From a checkpoint of a small transformer trained on Wikipedia: 325M tokens.
MLP neurons of a small language model. Each row is named by its layer, matrix (up: input weights; down: output weights) and neuron, and shows model dimensions 0-127. Each number is 500 + 40 x the weight over its row's rms, rounded and kept within 0 to 999. Numbers have three digits each.
After each neuron's rows is what it responds to, as a language model described it from the Wikipedia text at the highest values.

L3.up1147:457533560462533510446522514473495485476469424501539549419440507506487497471513483504547479515473558494508502536523499439437517533526508513535447543463464448483466462514461581584574550564438533524559434434538512510487520416496439459472439471496505473472497418494564456446548569492460527513530562527410478479442545542520514538511484457397525525549549459579564464450528520467506487525464
L3.down1147:526522505548569509477432442496428513502571481467516410512565526459552501536502503507502436463534478507491572484519545534540449470541540504436474573501477515446548495535540520483486527504455531478465511426473619521505512459474482473523510429541548501561514525557527498538551455477519498527484511478531457486471398507552507411476551485489424459480497473522508448484504531515492405414547
Responds to: Word-completing final pieces

L3.up1041:566440450426515454524533450490483479480496505495516440494488450480514579489550484529561483527420508501540498496458475487541533503477490431499541554534470512506576486510488489568453463517392548544503503484445519524514516492505501501561422533481523468466414419481471511586514540544468517578477469519489491474470508418500484498549495455510560512564462460476530426518566416519484536584482
L3.down1041:472470482527455571509463554482600492463451553453614483479527535513483531550539462527503453488407491434524554471383490471562473559474439452465556504514551515444532508521521460544546485557482558450533485455510566466461508541470486519492518472480497493476479523478493536432450493514544536497452502467533457470469519458456554492468426513604508504525594509437483483546447500542486548465483
Responds to: Sentence-opening discourse connectives

L4.up641:540530495533555529470523515444499507504478476445480454491499505499512507454454483456652451508459515474514494607500499497552444448492546498528513494501514522528493467522489516536486530503474480570450520420543496531470536499500505454459527461497488468462479527469524475491461521506503472555527444533443486469422537519408526493531487456430467517489482489540492385492507452511541539496498
L4.down641:531549519574507472497341533471576488533572540529418482514531486488433456524584494523487425584463498540459517487531540515485510460490491462454509446489518470428478478501501509481517497504455463452476473516520530517448504497402464555499505437501519465485571468455478481496499450501563510559538555471495453438524467412541582467482454482495556564478552521520534531472532534473460441514488
Responds to: Word-final suffix completion

L11.up622:412531538449508533470546494488483485549535435481504510475469462491493475425514514442490446530500494528475461473431502513491474444533489489441461490448487443470529467421493503440555511522470563560445442461530516544516481473537483466525507468474505475548470428480443508525556491494528526558611511480486565460502501533486468494563473509431519524527543481514454509516565433478459482545483
L11.down622:506466478488497442462489495536533559512533544471521531530573502526491472553539509484480527509508459482507523487495578489503527538507471519546559518568529499517437521474495505460499484514465551515528566528560557520502478529415599506492463491481524469491466478512471472519486516545497512418565507433470567510503483560497423538517466512529475463482573465400566517497429469536493481516465
Responds to: Word starts and prepositions

L3.up677:399458498558516553457515429530446471534432525549486453568543493427541535507540516455508460479482508519579557556466452493539482496553506531408478445460477463476549532556512508553600552528571529627532493550502492519513529402519509490469553476542546575469493536529535510499506524440490498555463385489503482499599481478475434451564535489480484550443440506517490422476465452514479499490519
L3.down677:433517487488424526460466443553468477469428480472491501494490443557503566519480491511499457513489501491476485495401490462562427513489505471476622466486514448464522580526418528558486474517500546507461538523533563425507552455503569496559513436471535515418538458488538472499503556500540531513540508552563490477487582496492488502469515487520521516423570488550495523507492432542540534465558
Responds to: Row and item ends

L4.up1308:480507513493500497492493539427505487515504484490508447497520505523479496462486518493561412498486498531477407446449457444503486489480541480457539475587516469572490511544447539532411514536423482477515480456472419504515504483463489494520498480437472466528404505435517503547523609468479552471540499446520532526485562456502459521519520474534558481489543526487536518528531440552503418550497
L4.down1308:474518485490449491496512577458493512492492477500520503489487505550552498472472494576512505464510477515477528513496494487412531552523476518450504482526550543524550420491501540448494472539482507486481512415539526496508518501485491432506516491491510559508444525534522522551512506488439456499530495471466488488496454514571565456525527434413522508480489422554475532497484466552539489488577
Responds to: "as follows" completion

L4.up1395:505462489478525496539547521494509506479549497517465539565500580510589479494460571427545476510451552503496411523443490548527536587508488494439464517488483507574473485472415456493540459489496433494484499475485543478570473474446527540486518510458542459502551516416532499480567563486561545607555437425507488393518525511556468540509513522583558448551525473480461555550506404497412477453457
L4.down1395:513513426515557534524461537488526503485399492502519469476515513541480572471533464425483504539493464564483501456555427594497475537469502481497466494491610501472504546479472531520468535504597503479434525537491518540544602486485465528553534429535481428428497528481492531556553487460499524512554519522411496530542499465536470543474437428516510420435517511517436487467493499512543540555542
Responds to: Fixed-phrase openers

L3.up117:455504515449496447520536510497479480508461530493532501529599487500571455533474496510521481506460443504529495517523578490495550503528498482433535576509581533573444484468497451482459429476446520539416407432488555554501497583504522430590477551466529528457422439531513468537480482568520512526524434479534519563487481523439494448514515403503501543475470556552473452483551377530506459528474
L3.down117:474536525522491475493541507506535467535538532468514459450554552474571528456521484488521518420553464551506489439504514516437539525464471490538543539448480462491504477552501547475471514449552554435465492442564485478523527504522415474541435489505498506444528535588427529570460425481487430425520539550474488581486530457548452494433535563403435460508524504453528473499531520433486528429540
Responds to: Cause and consequence links

L4.up862:511488482488546509473497538448542447565543518586592534565568471561507450496495489587531488464442477521467504546430475520510522461437575423479528447515488473502497462482440453548551485523525572503548501468457506521471540501545547477490567538493511457561461479400521499535553511560501506518576421516525494449426500488454499483455447478535541546483517490484528506503454442444539449564484
L4.down862:459516499437557477462515471463507502471474454464496401491531438565547427501525575484470524592489518531449478462480439471450462500484424514459390440533510597494478483457452537518432510551497545533453431516504554564480501478496541617575478459496539516518479529514474483487555533530538491538480537502554473507514517505490542447491404449563434446546434523500463544451508434544433516442480
Responds to: More than quantities

L4.up1515:514493542477523448549492468492522521439516534554473557519567543485555544467507483482550477571486531448547480540456527559467476478506480499436590510448456535489538444446436501437470442535462522512473436458552504608521507471457500431494441489504531483436404497466526457507550524537493459506466472470489503485538574487479479471529543481464456487556518492507540513533561490462516502517476
L4.down1515:457447475504496490487515513480498493512508535498512493505521531497495486445509488502558416542550444539472515436564482553489491509485480542392553531439491509537490488482472446504416476539509532536435506458483503472508464479538494433520504533547506553489457526450425547534492466573574481425431496474555568533608521523602472527401553505473540478487493446424460541532529519463487544453513
Responds to: Pre-noun modifier slot

L3.up1297:502493498500526495445492515418497500512521551469541573512503528487543503483504596461547505479489594557499392501472500530413500595509567498480473456519508477503432565520447489550511506534462495528511501512510511484544483448486446504541549531529563442446490476514518480449504541514451496549507485532475527440533586491512492498543499454529579496521541487494495576513546448519433505507491
L3.down1297:566513510523500441519480495451487443503459534530545499519534521496561506503468521484496540490443512526451497451457486571529461523470459472502503535506519509425498558493419524519473515513620479487471485477521526509446512449480513490485504492507533471491544572471483553503502441470511451545613522496465506493549475457493465475512468407521524461479505478544433510487515429507488520542489
Responds to: Naming and labeling verbs

L4.up202:533550532609447453451462419466578472523506520518507494480485467513561561513427511502467456504505557409504420520513474474447524534473546573522543451521492469494469503423501505495556524416378531508506514543548444555560555471444556476570485478484451476490516492444486558463530522489540498541504486410465450490473562530458473480524513549488485515563492406421480549484525506550480526530512
L4.down202:487470445475508591498471510544418505553477491541575535595521534497469550546562557515576551551523488586470456470509501464516544477521411495468455569510455485538522460530493494479477493561596459509516514532406513476502421479555464475466499523493463522560413486478459465606433489475507539486499541559455549527555456450480504474528460438537486513507465560615477435514515476492524439516501
Responds to: Token after role nouns

L11.up1118:490482565498531456467523538483560519552481516554525505530527545457478550492481422439537544506481443492504524558465545489485470557473553459525455465563540485492436545463464524535582495512478533536492491510476465503513525512452498537521469519517536541428510528509409460555447534559502481523444580433488488509494545451537530443463549424530576510465515457521504494474512573528450497509427
L11.down1118:549499421506427459496468487535495471523449488445479481580497507547508576546519499426475468531429480526578545489523463428552457481497447495583496445568539506492436534482495348476498513482496502560577556502537504433520456518516520570451439535434554534560460566526444534520438535481430479459470470411509539473452444467506546479484477498590540559488515450453471492460456531426508483516447
Responds to: Predicate verb/adjective completions

L11.up601:486507548513512477547489506433572557560573522478547478475531501480544514479544491489499503509459533526492412528502490517506444497478552495533486513513532526507444577509495467543514507459526483452424500503599493537498499495548479576538478532508534362433531562491461519494495454483397568513480389456509447461507562546532477441520464489505500483481581548536482449460536503517537482498441
L11.down601:487483579526538467539522542525436431488462453485476539470469468557440445511505546510487469467477455499471504500520535476491518446536494465471544476523540475559527448505502529421460496505494513554520469504481483549532496527519485473519475539512474580539515522503503499561507476460515509523422499545499537480466505525617556494496463646481437561557473570490454429522557540490477502407546
Responds to: Predicate and complement slot

L3.up646:479495518492460497497468493500621520458514540475466558521472578498569487559556464545480498503519532463482459506512462527495560597516516521504485467551514527474501444536429500455501464444557482489473449564489475468600522540486551542462517453501523524521482508541477445500570441557580542565451531443493519404493479416494472526532435517502521452494511496495500555448513465540480532536434
L3.down646:517491485495428493469485432495501454517495558526508536555514432416501511503524466517519486420461466524496551472487530544517510482504487513502499426514497562466499510507495500526560553486537500511469481490464461541516486490486502532460506489497471493452554489571487556478502540560563454496436477551455462507485495489465407485460459464521462514446468460504534502474490521488532484517493
Responds to: Paragraph breaks, with-whom

L11.up1319:472504512554477501554527485494528530559503452450506504463580462515539536452478531477519442453483469387536548482451460508473400518507501465516509558486474456468422507497515488520512444460501547542521539508494529511574543487489480585546516465522454493448495506505547484498435536496469521479570479472487509464537505492433491447543469539413563473475517463475458490537508448542455482541550
L11.down1319:450490464401579565487553524566522528526482435516472539525445547535467504498510464462493513502537587572551411515479473498422521472440521617490501493491505470483522536483520456553584478511451433553597504434551517518471537464452452441494524514478516499462475482521511539474491435481595521485491523522492495468509570546597453519528479526481484437576482520589515507484491532506508502483410
Responds to: Biographical person details

L11.up583:516471532528514547495486521464544508489532473555502439486468479492548493495537463416503513518484514487512484520515549566457478566501517495521423528590557456551534473432442537421548533492482451498450406501469521508486556450445479480486461514471490471503512382505467452584585514527512497562537460559454445502493550459442495468531488432483525478518475494561499467570484487512492493573467
L11.down583:472471506522501513505481480451550512452486554513531504550502502458497549470465498513513532515458522460524460567476511521468472554479561518467436502522530469518507458524454548484544553559471448530485481566529484504527534484444450521522470476440494467455511482529516497570522521578463507513540502452466472483455588489473431515522487449454558523510527522481546452533494484490512495590490
Responds to: Sentence and section boundaries

L3.up165:491570472508542486452458499512506513502534478399587590555518416464537507487538504447534526562475479535533478457445581435476452485465504449488496559567550504601482528524483467471424505496443498503491433518473505532496471526500516429504462494477525529466434386514524471549501494563539543445472512492534507522499499504498454453483608414485579501563532506488519505495542441568417437510488
L3.down165:585429512542535467513487505482459512529565511475527474563554502547493605494497465548469517515526595492515556441601543470423517525478487470534481524484443546475451512459559411448461565511492455510522493469560524474468507513467500484424479553519475517537343525486493538515464468434549465555504501516547523522513505530612489506477516428507509435511466526515500519490521449508519514499470
Responds to: Anticipatory tokens before a complement

L11.up1117:512505500421509485383491517487556497459592543514486502507581532483541515466561616483501470534468572510545450574451502539487529492460547536467456443545485457500536474425440503509537545483549438460498492524534481477559507523472527466506581491472573432478535517428444549490487539567462530500510510543451459512525598519533456548564503506472546486427533487448517551511478486487495458476496
L11.down1117:480472498512511499454596576520486517536516562516518494432493454508484406481461541426500538484490470519446503497552542524525519496491448505566477566534509520519514514556535496461484516560507495522481535460489464544490510470477414499460522493449538468477522454561547474449467453501550536544520480458544568549497415439439482494521504480441462509508490501551430495526449476505482538479443
Responds to: Adjective after determiner